config.yaml
num_hidden_layers: 9
hidden_size: 512
num_attention_heads: 4
num_key_value_heads: 4
head_dim: 128
intermediate_size: 1344
vocab_size: 12234
hidden_act: "swiglu"
norm: "rmsnorm"
norm_place: "pre"
norm_eps: 1e-05
positions: "rope"
rope_theta: 10000.0
rope_fraction: 1.0
qk_norm: false
attn_scale: 0.0884
bias: "none"
tie_word_embeddings: false
parallel_block: false
init: "uniform"
init_std_qkv: 0.018
init_std_o: 0.018
init_std_up: 0.018
init_std_down: 0.0
optimizer: "muon"
learning_rate: 0.0102
lr_mult_o: 1.7
lr_mult_down: 1.5
beta1: 0.95
lr_head: 0.00658
max_grad_norm: 0.5
warmup_steps: 200
schedule: "cos"
final_lr_fraction: 0.1
batch_tokens: 131072
max_seq_len: 512
doc_mask: true
train_tokens: 876700000
max_steps: 6689
dataset: "wikipedia_en"
MLP neurons of a small language model. Each row is named by its layer, matrix (gate and up: input weights) and neuron, and shows model dimensions 186-313. Each number is 500 + 25 x the weight over its row's rms, rounded and kept within 0 to 999. Numbers have three digits each. A neuron's up and down rows have the sign that makes its largest values positive.
A block is one neuron, or neurons of one layer that tend to fire together. After each block is what it responds to, as a language model described it from the Wikipedia text at the highest values.

L3.gate250:510534499527460493520478524487510455479498489533525500470479506485493447487515528500477522519501503467513462488487464516487499498449467508504488559499493514465566510500473520495523516499464483515524541486460513467552489520482471472482493470503466462544504511485538543502494499491471474489508515504468510530485462528523503480530493482505522479515481478475526483530493491483551504492456
L3.up250:518509464475505522490511464538475467480491477478489520492477492512504467492484520525516531519528483514505475436510490505489482482469518497489454492534464470503482481515506511484509473465480450526545546502527507461485470507504493509443522469457519568470525483508528489485496510459474499524471480510510509483506518510500509519452458491520480497521510532509480488500508499499549534480529
L3.gate1051:495481485485460476537479590449501512490481515483513491498456431480495517474543519471495502488512487468503490528484507508476531503459487501471496572506474511512512494548498460528510505496537465499488507463496478514477488518543505496525497474449508480455526494486563466526474519514432507479534510487481488479500495428520466499522505521512493495477444494505477503477492487514529496525480
L3.up1051:465530498508517528465541547497468508533504465491506480490472484489494528524529481499511483496513487498468502520473514494498473560474522531505437483522461503508472495505540456520533493472489527503490542514485476529516442464515473451482466492500493477477512480542517493468493518495508501489506501509467508536510494469535513501500473497529502473490496552527505476491503462518475508485531
L3.gate1150:502495504529476483536510512490490490514494478514455514504498516447518487528538457488525537523508509467515535546480489523507492488514524527468482507526485515510491480523469473474497498487564551510500488500534511487485465491497474451467519467510480492507526481505523514484468511503434511497518511478481473506489500481457482501459483513501509498499404488510479466493541540500554496532532
L3.up1150:501515470517476485465506504463511496467496478493490489510486524517476480485492458537530542511492478520512499515486469545499560545473536491569509552489542492484497536473469483526511454540520538477540502474474497471463507455483500487500488485511483500494489533519537505568466515513509484480510488527495528525522488504501476470498503490512512493502473517474518473487544477513500512491510
L3.gate1164:505498495518520490518501511524504506524509492497496457520515443503493500463477521517546505569525495559545516518502512535500466476497538534472508558518506502498521482519535498523521515509506471477496497521462493499514479468520505532490474529508552480483477511498473488505459463461509560425500483470487535470453481474462496518477505507524440495514507480501512464479517478515475490488511
L3.up1164:521515492474522505494471570487548529539473501473475505437480541536521457468473534528537497518483480507485483496520501534477547478484494541464437529504509487524510487494491466475520537473504511519471531435512496545500445472519466495483486476472487467467498542497490488476507515488479526469519493474473518541518469470507498506493536484521534503464488496505506464512501495471556528488473
The pipe separator after the first cell of a wikitable row, such as a name, title or header like Party |, Years |, Chart (1998–2004) |.

L2.gate886:481488466478463483516539495499492482504500513499465510525511440515510502444533528519468484545517479495516523519479541510532489500496497496518487512521433515516519495491519481468513514531518487474435522502512496522491500452501569498471510489476505545537470450473497496436482500461579506496476482495498517460520489480509523518512521498526493470481487505489520508506493492523459511469531
L2.up886:504480513513486528448500537501495510500486492466508506453544498478468517463537508493521508536462485489527482487457550474528471519534496483510519502497515490549499529524507504529461486515541529457487528498533496512484498472512502485479490497516521482463487482473499496509510481492527526522485524516506525481465507504519487509508526495475486474473495505451504483486504471466523495531466
Tokens in wiki tables and infoboxes: empty cells after pipes, cell openers like Bronze, Ref, Preceded, and coordinate symbols ″ or /.

L3.gate83:481536488514505523526477532525526508508471515480530503516492487501502492560552455522495504488502485484477487545524464499481515548475538488449501493507456525528516507500515484483553534519459498496542441512446494539495498492513565474477480509507512474493535476478530527514510465508476499507485461518513471525503512513498502480513461516504521443568502494519504502459465507512490523459480
L3.up83:476535540478486526460535529450503484471509502502499498536509483462520553491511458486554514520496509496498494501471516501493498505496490474466521469525484496550496519527512446480496471496425503444474461491465485489543470527510465514480490535513485493477505470489491500459493471505493466522506496528462502496511474518531522478506538509525504488499494504537484493480495529510537505442493
L3.gate344:513464519504496538498482502522479514514519477490475514500550456487499554529499512444498503496470488491509465547496494476476474490511522529502484482454526488512479510530505511501468503543469483509517506528465492472498503535508501458530474511522519492482526454537524523480453496500537505524463549511493544520505501539511548525495502493504513482514525496506518522532485523474496498499514
L3.up344:496521498528522568507520497520496494494493453529518476472530461474519500541535521511492521512489503492495497504521507489513524483484505520512492477484467519472492455511566527529504515458528528509523520499529483471498509517509491499491438515516500523441477508518489520465545519520534512485542500544524481545527487491536486511473534495542513536510503469543507496513508450544535458504495
L3.gate500:492473462530514537558473494507523507510506502477483483488475472505514480488490492491545453514508483503477498551522489529488490474485472522515505480475520514512476515507529545494504537513548455538515492516522507513520512470530478517485480503506490562551524446508507497511477528529477491464529512476500514475486476516518517476501498486507505524517541477509450499534491518513501505549534
L3.up500:522473506533478536502533542488525522523529514478522530487483465458488498538453494487509521525501523509495478486476515509497502505535513526530492508473471492479489503492563481503441516486515515501527538480506482524491506492528505525504450525485542483488493460505461534497498520477479508483545486498497512522489480499492517522489487509505487471514493487489482545492495525479558520503520
L3.gate546:486470494551498508456489511519520536521511517499490445539478500472479508528538442464551506523512470489422518565494536500498513479534527503535478487512530516517476570546529529523563511479528527504527466475467506502510529496463516505514472530518512518459536497533505488497482485512472514507470538481544495544520482492511524520487521524500526485502477527467478532480498515473489539459511
L3.up546:454544444507484482486447504501490552489532516500490551522501530506477450562490521506519521524481495518513463529518456466509488484515545518513507521503507513495511512484491483445507509490489498496548528497499557481509549489513507486532477490512496517511480452502545520475494477486503505489488479510491485529449541522491465493454451505489499516500486500514460446489506473478446486489469
Closing equals-sign markers and the line break ending Wikipedia titles and section headings, e.g. "= Fincastle, Kentucky =", "== History ==", "===Havana===".

L5.gate97:472468522526494474508471494488507440473471515489477478563523472462496484498535478534525486517500475508449509516505499519546501483528494526518506498464500498519447524539477512491479510508515454501536484502524517553510539494507495515514522516503537498470485509522552522550508486526526463459498459494483498508468501510501570535448527487497484488501504527529485537455515531555499548505530
L5.up97:470447588498493481475477492515505470499531530476482549527521448512523488501494466489489518536493516468545482505476536485517476534529557510489459466495518536529499503538521490512494478511469503519500498532517541489472526488511498509483487500511555501514528475497518545519483535497494534472511478500510536495492538534510515541500504506522461476501546506529474525488483545506477553507488
L5.gate100:481497539490512476529475501500528504510523518462475543518478514479452490496518507494514509509471508465494485485512485469477537482505513539538455482451504552508507473486480488527480486477445495532491520466480503510504514506504472498531507512530495473540484508516532509510481532559514503481477537489516530495482490479483517479515553481503517511485510507544478495499521490493545451505513
L5.up100:491483496513494506496492530502496491489468452513461521495476488493505551514484539524491506493492519486472519463477468452513539529545478486512488533463474529489461467488500489518520530505500485543545515508499540500506489534476478481519522490564480497551511533452525503495493484523536469514487531477512519531519533536508500482531489529496534475552488511455501513462449515512478515512481
L5.gate189:462478467481525505516489482525486463499504525471456501511459483510492516467554494535511507490559573485516533478474498480540501501486515508524508465518557478502535544554477492488504530533477494513483503460504500518503528491533508493533487486514470554538513476503527515530501470518497480497482482522508473460508467487481473508497490548506464515491481483492503476481520530493501468512457
L5.up189:531467490491462527499484494496501505553472516466529552504484489490495470526497527522479498524494510504505556497486475509507503464509500501517470517511502508495512537527538482424486531459460483509487521510530503482522458496469484486497479516510517522538520515469511492465487530495509475481461479512508516472518512465486511496464535535475496531494488480472443474522517505534484490503538
L5.gate292:500515520470561544563519473539495522488492490480568508485508493452533548498459497476488540510492517516508528513522483481487481496471463479530493493496501503504513482526516475522524497486529545447499487522473498513506495450520518544516506495515480504519516564495502483544480511511495481519520529497454488478530508517465525483525507500509506556499496527472495478508527487497464534492480
L5.up292:532505497537473467470496534507504502492524474476496523480451463509500464471512493499493497481477478538539528507560491494488455504529446532469513495463487485494504553515530504567533461487466464527490490444483506509457498448479523507499454490513500550472489501526481523525526524530519492462508446485502469551509514508491514495441523504499508465474454501513510508469500479486529535475478
L5.gate314:514496525523496509484519490512499502523492473456523501520502543567474474525522454473524458527525487552505488502541427531504530509455487524492519490519507516547534510501501514461460523449504496501545528461501520461535521486512476497519496495491478521521501499483497495496565513520494518475534503552508475514488463465530523505466504500510497514499487524519482473510495472493503515475513
L5.up314:488506499515468482491489506507511510486476445470496512519503485514503511498503519498489466520494501543499450486558522475514526476485531494541460503497516456520474488501488510479523525512501496468541497469539447489513481489493497501526507543474538548486508502546504478478529480510512487475510462532524519507506470466497494459529543511522547501483473471498497462497519494524457513494498
L5.gate335:533503516558544510489462521483479477494459489522507527528488500470467497541487474491511520473508469513484488536499536480522520490458456503476535486470486457447508536473478508497504509495488512534551528511507535518482473521511450485472493479457504470516493481531539531481527471510463488500492533507483536501528510499475577510482499508512466507500495479463466485472466522484458458483470
L5.up335:519490469486487530453499524541546526502462520507514458473530519496495493489504511461495475493485480475454537523504486525485504442510512516511483473477541448560504509501498450494524524522506486505533420549554527520474477515496500463485461505491489503558500461500515531490478496485502492458476450492503482486502483484485520479524496465455507493508484485523503487543477526481516508489494
L5.gate366:497487457493520488454515490537479509524509491469490492504507506495560518478506526477514491509435540500517531504469529498507508478501519481517482508526462561501505526470475494516463499467514508490514512517499489499513474479487466524513480480525487472547503512535554490516494484475482484520496489506524486495478477516487530523482479556480509491547522491463485505529483511468547506437478
L5.up366:485496480455464498484551480537517541483513475546501539489453501475528543515520496481492520499451504500517529509494482488480499501503516474493526483460490518495491473460514506501500523478473511478505508520490544499468493520514474506485496523523587453536529531522471523503513447512495480502470511508515478517522459494498509502503471487515520486476510495472465509473536505473524516477496
L5.gate393:523467476493546515485443482547480459506513495480533486519485530492502499491450496487478520546498452451488494546522496512526508491514465505515509496489463522506494491497483510510497501472545494466521527478448492478531489452458474504493529544502533513501503482505505529491485518502502551502503535471488508483438478461477525534451535515515476492483475515506527492467543527451457474503514
L5.up393:514518504457441499491539510512440450508486496467481532472500502444526516525529510489487503529464519488548498492453524475499506503491524498530517499496545472495499486504495467528501534521493550511497447491506498503467479491506514492453510517511501480493516458545498486485494524490496542452484517505504495502511493501488498497520491543440508504492535459527509518459527497534493458521473
L5.gate410:469556539533471537516505511469509533489483483520510492554510496481514491502505503513506502517528500512525455482497528572516518457476488509503445478507489522490479520531500470508511482471456524519519544500490473513564484497474471450480500491510476476479507489539515489497529464510496516490477536496519476506506452476484557472515464445524506502517497474539535510462468514564482498486504
L5.up410:480498513515490479508501504482484520512508478525496506491509522512550441489489466497501493537457489480505513510479465510512497506503485508527476465495535473504469498540505480476504481524456486512508526501515511508562519470509528540530519503453506501528504489515509420533539480529462485502418501477483533485520522510511509498483451508538461507498492548503509524497484528506516512504452
L5.gate543:493498506527541489492519426507451501502484492513496524529511472462475548505509488503472472487501506472505488530475511515499508473460522516509481504528506479490531530493473483494479541463485490523501548523481478424560537499472509499478507496497529493486502449447528481488523553487488457500484508536474503528537470527514484468504513532505511546500504493522505449491525465495550513494485
L5.up543:483543486485518492511505510515563466471517476520445499489483509497519497542491488502487507493512460514468522472470502521511519510504486500488507500519537533507486499484470510471502500470508499496516520492486503521468490504527415514481490499487497482515515511485510507498473535509456477457529552519501457464530492478525482505483483451523493484521479493437482485565509497471494514536517
L5.gate640:495512510512548461497555514499491506543545476482485499491525516529473483492489516512487550506525517523527489524494526509526537547490542503484503479486467505533445506488502447497479505525481488546493514456498486503511487488502448483503473478475452445511518509499507529473547479537541507495499549465515496484516495456488537494465481522516522535474503514506546500461468516491515516507505
L5.up640:524496475493486531511523452493500465486499509547532555517474526522480530484493494500491493493522487522515555483491556502520497508482498517512509508554538479488519461492489447518510502495516483462514521516515524554502497504487518533521484518487531515505508464512543510534496496479443485479485566494549527529509506541493510547526499507480502512518475531518502521480547487576548474480510
L5.gate1009:442480505489481559509508479448495549491486509507532496524505490475521512494492515496515526539519488484519502531477475465543496503489519527557496497521471477483526523437486486482526512494474512513526495523491489515499521507452496488520548461502539510551506510518495523545528457536519478520510470491491481521516582468506537496491508492467469543488508503529561500496502513479485478476511
L5.up1009:494481515498455447493538475520481489490484559514531472494483486490468441516446512552472523481491462501505504510523509503500467475492527488510496465457508501461525473425533504496502541498509473502467480476442524567483504523531462521513497506518478461498452529513516518476496494506510455526485509526500503479527488488513520465493465493523521515486512470487487485544538507490478505526537
L5.gate1016:497496520493461515518532509509506541502498509497492484500511517515507439495514470524507466497489538514506528513459511509537495451498526501520503489498500539497479529498495483501514521517529523486506490471537500536509505490543482525468522488516536509479530495502494516554507502518520516497519520502503497498507479488457518486469521496528508473500488472509522508527495540537575503450487
L5.up1016:474494474511447540499521494456492549511509495464476500541471500514471478490490453485510495477467487493477493515523485498508506538545524512490489498510523486505438513503488516489492524545474492521514511517548541484468533492523461496485470493496488506525532497539525546495454483481503523510482526470510480492507509455490534501461489467465527440490545504494476461515466508557488470516478
L5.gate1060:458519495499513475477506505513550508457481516482500515540550518498515488434483463509509503525504495489527555494474514484409477511552476514514509512478466508501500471455500526471532528512488504501527535452527488464541534500496515485500508499528499492487492489522474480469530492480497477511510492507490518468496516523465539463520474495518527531520510558490456530468498505501473514479516
L5.up1060:535442506529469541447428555452537533512469482536492500497497500526498525498515487515479498510463508470476486540479440475492519517503499516503487511488471484458505532475523510465450471503493486498459443505510573551529498522509496534537481435478552517491482516483537470513472501490504473521552485472484536505533516478480507501496469486522514435489512500449548468493477467513507533499503
L5.gate1248:481516483490527486474532469480506470486489514499512532484455505504534484494448478458503507511477508459516514509494539511506507507512525476496494509492476494442495513510492510535462478516482511506505523534465472476512502459500501526534495503531478527513496516523478532485485503522454554443480521485484504521598454532513519510510502494473490473494487527550520512494479506518473497490507
L5.up1248:490497543509477506521518509500515476532468540488500528481487469517503493525486466518533503492466484511503481549530532516489487529493526471492510565518550465515522516509486505547532500517485515521524536503461494522519521533543496551511505522490512506484521502473549474534482518518486518544526489505492517482495501514556516491498520489465491473490488553518509521506486497519511495499530
L5.gate1276:495526470469487540451506481496469524545512490499531505505471511497503473495533504463480457500497488515474479537494529467506479515497484532510551525514474480543459493510496492541455505486544468495501509535519500530481473499467487529511448486524477462554506500537517465468498495541532468512514518474516496471518501436469547450546498521577493492489484485454515463469505522478530516494521
L5.up1276:501531484496520537518477482497466511503485518499488478498541485482453538460512498531472479501516515482480519478511491464446488459472512482491511505505499527528492500502491506496545506511493488519499461503486544515532518482449501522533520487488507461537502466512514527497501552511461494501492527478493483446511487495488507545477503505518507511481540450480491510457484526518485524483504
Line breaks ending a Wikipedia article's title line (= Name =) or short description, also after captions and before section headings.

L5.gate29:550516513545503522490468455480486457476501555551511506503539483515488466475490491482475473512546513499458535501480515539495532503511527446471505491484475522501495507456546503457479585506506462489551484513482481517530480506461491496453521520512511500530510505528481504515505493513502508486485558498482461495502487469503516505502478515503421492514543511497534480476482507515547487490515
L5.up29:507483480517512536490511474497499480500517536499504498485491477518504509496470539517533521491484505510435480527559531490499439515471459451459483526498498457506504519499482451486484502456456545511489527492513494477477534547508494490490512494477460501511500525499466563508536588546459551521509502489489489482533501500506485507496459522475483492508524465469460475477486486512509535504517
L5.gate362:495521506483453543516513461505481468500501511482461508531462531548515457574447486512547518533522483491515513480475535497496477474477494518542477478544460509519517535485492491517468526525450472503490485464532517544506529483511495541499502486579488489489491511509492502476514512494505527511485477453549495490532479472506505499485506488482481463546455495482501473552521512488482478488503
L5.up362:501487488500551502502494525551526486482532499481521513490525498500489484477479494504538511492504531525500507499428497545493511498492509508522535493516508502507490484533549516477553475544499478497499479508473484538534503491475496464530452517502495522514492530476448516493476502448526527473486454502515517457475506520518513515481452485496478487463501499494474499516526504542556529528521
L5.gate431:493508541486515518509492459511516547499541476496513491490503481470500520540486526489494444476456521514490479495495554472532501469530514490487490506527510533517528500502541460491480528513471465472492519483482479460518507468519525521488495493504499488540536549487517466550507457496523482444512510504473440523461484510457570488525520502485487478492516508494503490488495528519501499556499
L5.up431:429512517521514490457473468504504545477511510505512497458543440474469535474522513506488544502473500510534461515477506462517515495489539500501487529522442523531519497476529480506466487530473478475553510514497534493506516523466533511536478507511520504493519479454493507527502520465473545510449490479500494505482488538535527511456494478548494507522541548497461494490486536505493498510488
L5.gate588:475513518462499517484482526511515485510489497503544521551472480493521472530501505518513504475502523472513550503504576521490522528492553514512552464507515492462497507493444500525493486497477515492492493475482500512526485506508501522489478525523485536468491502568455495464529526524555507489538525476492537489522494514474499517498492528476464531480463527492507520519463473505476508488555
L5.up588:479514497501482502479491484499516480502485444469456485443508499511447480488460536486490535451530450521516482520465492513499492489457538524518497527459531452470526510505509502497510525515451497489478482513458508554439486482492473519495539524518497480501545469518491495473505500539483530470536529497484488481526478453471474518508490518492507491505503536492524459503434538538481519471500
L5.gate619:527543522536488541529520521516498432497468503536525546453499476541469472506478489523538547528500511480507518500539502537506482486519549516495495533506467486523478489513465479511477484507448510499481502431495506508489527545518499484531461485549464489520501540525480474514516528472502508525473501466466506482530526492522497491494483469486497516540507487485457470552478490505441508516535
L5.up619:496497522518505468511540515529483495459490462462556524511460514494544482497499492453548496516488511472484465514518528476485482502502530512537522542474543493486464542486493490483510473473543501479515531474517512494529494555505470516509489478494503499484473481526482510495506524525487546540495491518530507471499494496499497436462498473532508492503486467492490485479491506518523519480526
L5.gate680:522510476503515493457507511468488517519491496492505482488485487487528525504476536481519514518533495502523473501511511481508509455527524505532491532486487518496460515487514526529480541509481476508513523473504539488491490474518450528500491481467515461484573469519477516453500524515494504476535496528506488509471479509531532506525496488549499508520544472520515500497451521465458509536467
L5.up680:470498473497525492497496542487484479466496476489474499514499518501543509510474490532498477526530487540531508483456493463533500548533456518507474452493446458530505504491507513510460486468487527525496499512513517486504481497537503499533459509505512515476461524481529481532555532519524537509496536481477494568529464502487500522495456503453529524528495516512551520475448500512514514507527
L5.gate718:532442533488478510491549517504501490516466519474536450502489545480474509525507492497516482492461472527545469527495479459488486516532537487550494521559511513506468487501490486508492456508498523525500513455470565515476478473498434496474482501489468451494525468534509541487502482539485513488533497501500509470486465496442453571480506485463472469469513469508477519529518496514492498480486
L5.up718:522506494484491494503513500478552480475475499487514574513522485483481511519524489549474498535508514513481502498503503470457510504518533495502484518568528549531509492491521481516502519529478538480498511477474500486537519486490495498516496518480515456522483475524463551532499492574476448506532491478501501503511456493485486525519502458518482483520498522511481508495497565545482471504465
L5.gate907:497553486480524528547501476497513483534523497483466535472484451470476499540465511548473543471506541524513507492523476486537517531493505512512518516500469527492485513484503474493495492488481463505518507488513542501479540507464517467520503519498497510503496526471499526469537496492491483522491462504459511496464495449425495538491526563480500481513494483497504470498417521536533488491509
L5.up907:521485530505512531526520532508594487503475549504501511496483463519519516493490544482478505491504528503465468479506485550487498480498515499473521467460476513528482517484537459520494505501477507438492493516440489474481520490489545508481518525496466473517415554480511499491468520496557512542511522478482515527476479495504541508474513530534525469485465500530488482519538473496549520522497
L5.gate1011:513541490483491522448524505513515514514483520522515473511509469483531478516500549532458516476468469494467515463482493477467494444527501508482506529493502492438494509481514468454518448521496501484450507534490509495468517552490535502534506441516477487486510489484516475515535482489543522495477532488541529519473498523497466464492460480494501567463536471477510487524474481479475479502510
L5.up1011:534509431471469533537490528490467532508487499536527501527533519509504515464524513515495503493517512465491514526495502503448529504520552483526466486498487481473481525515493466433486469518493531475513498513504497469462473454438463472459457513478475497540446501488515531489506515525501516477521500497459519539572529544519501475492525490492497483528482495483497478491492499505441504474512
L5.gate1019:494534500513482489496545519501527530478518522490485516500518502528527498481492479527473519531507524474497518492541509481529462515459527481500463521479526475488419522471497491554508510495535505445477532485498449496538459523489544492524480517466453481506490517459499490516516460523464555573491516486503472492526509493497527490498501503471508498518519487471493524503512518529478481508487
L5.up1019:515529462479517482515461511564557555464476492499548472559508478508523479489499507508497508509491526470513471514509471469510480489457452481503487510465510496500526528485498503492527521490522502495518492488497528513517480581459487518491503521450501517492504515507489521509463502492518502508501505471504507496532514467530523478477503518466451498540531469503508529459480512503469436544475
L5.gate1063:520474512520483516453514537506567513514493507479516472471531471482495497513557548522513507523428517464486492546492531538527486488527514512496512521492465471486469522543506463509470486517492545486481502527501484494495503492498502505492555471432512533527532466506480516500515498537501490494509543449501511492527533500482516504433524496500523486444476545498498482496482486524485463537489
L5.up1063:535483470512495486506427489495506461478511497513502440538499487481524516477488500492483467515522491494467499469530467438524515491512528475511524515548483532459479447496490456510485535534500451485512480521516504499509493547491501522494489521484458515524502501517500499477473478529514552531494500517504492465509502488479492517470478490487515522540555505504516556488493509471484492515521
L5.gate1075:526497514498503535511485474493499510487520517478493478452468452482491488476483465531507517476505478495543499520512486530510528505523527569494499549493503476508510494547483488512488492520483531501459488479465517488512532470503486503528517532472514524544518534509504476531496501502505488537498552499535503531504526508502540486521523525495509509504503481489536470509461511545498471473468
L5.up1075:475510496524492513545483477457498462491522465539501521506496480527512493509482520521505514502480518497491511538529510491495476500457494477456544543482457506445534525502506494529523498456447487513570452509504502488445479494521490484552487500448496498503480482497462519510541495480464471508468494491524482478540505499546514491506494491492489470502510463502505496509519493491459540539470
L5.gate1127:488508500480478466494507488499499475506514509486530525498487478506503488460474484551519459506460518491496502503532514528497500522513522511486512510540508445497518515491484519481530542473477470486526486522511514476499522508533483475480472499470480501502525535506487494525506523512498457511505520526472525539528511493540464470511503510456463513478519555518517486494466502516456463481504
L5.up1127:512537483476531492485519514468472499472449474490499521480520528490511491495517496488489500488506548514501500526516512569538495538503498500466528495521514505489492488529501501531497557518469485480518481487491534479454486512522487494498490509476499484549464519501536498519487521516508506531496537468500539530489505477525547519483520496471530497531482479517500511488515510507493474486483
L5.gate1138:516532498507505485482543494526466512522478505466534511481477467544447512526492520521492495506487506497534522486483549484474509515530485496500491508519489457543488550500527498478501460471487541496477549516525470456535480467474496524463498489499439456488491508516525504493508501485478522525503480490515463483514488512477485536538477442541473514497463529521541483467455501549487551479543
L5.up1138:499531508497495514519503506452507491453470480476492485454513503538493483510510507465469469536516468501502518491456515508478524481533521504514483521532450445524510482516514490481493476549498530522492550481504489521527517490524487487472507474508472484478518528531481507491490514539439494514519498519516454445486457510542550500516509529468447454465496518500549471507526491486487466506481
L5.gate1150:468502522543534521489557506541461447459489509485532532497490529515490471501449470473513522499496503510513506510525495476471518495498498532463535503545519539521533511513496507467529490449506494484505519501494477520487483502508458493538475508502488511476486487518452476489510464527502487515488508496489523513494494479508500520485523490515469499536557525486523462473465501497508525527492
L5.up1150:526486515503522502527504537506453517538504516442508524529441535549479503546507521465553518447508546513546524504491510479511481511542477488470521487474483465496516513483524534536474534513515518498513554482445494509430494505476488510520420532508484530547481494503493481493540425510451517489529534503499469521504519479477514543495505516488498488564500490477496531509538481493480483496510
L5.gate1306:502521510460529495461475485519544489511504533479502522460514464523493518488501507520515535478502484523526473519474439503472493531537530501488467512543455497493509527515519475472546504459496546484480505503542519551458468477520493499443531507485496444501540500487476527528533512468489476497510553527531489501470505539482492478485482479514488454515474470520509488543453519505509515485512
L5.up1306:500505476539510535486481532491551494513493515529507537492484501511509449517458489494500475512496494459508452509489508489518525538476513528562511544503512479505485501518533482522454506530521494491511520520498514492510517462448524479482495517501469459470488464481487499502475507430463480517516545506486500490475534475528487523513505534495520474497490494524458484524506475499499558521478
Pipe or colon right after a row label in Wikipedia tables and infoboxes, especially summary rows like Total votes, Majority, Career.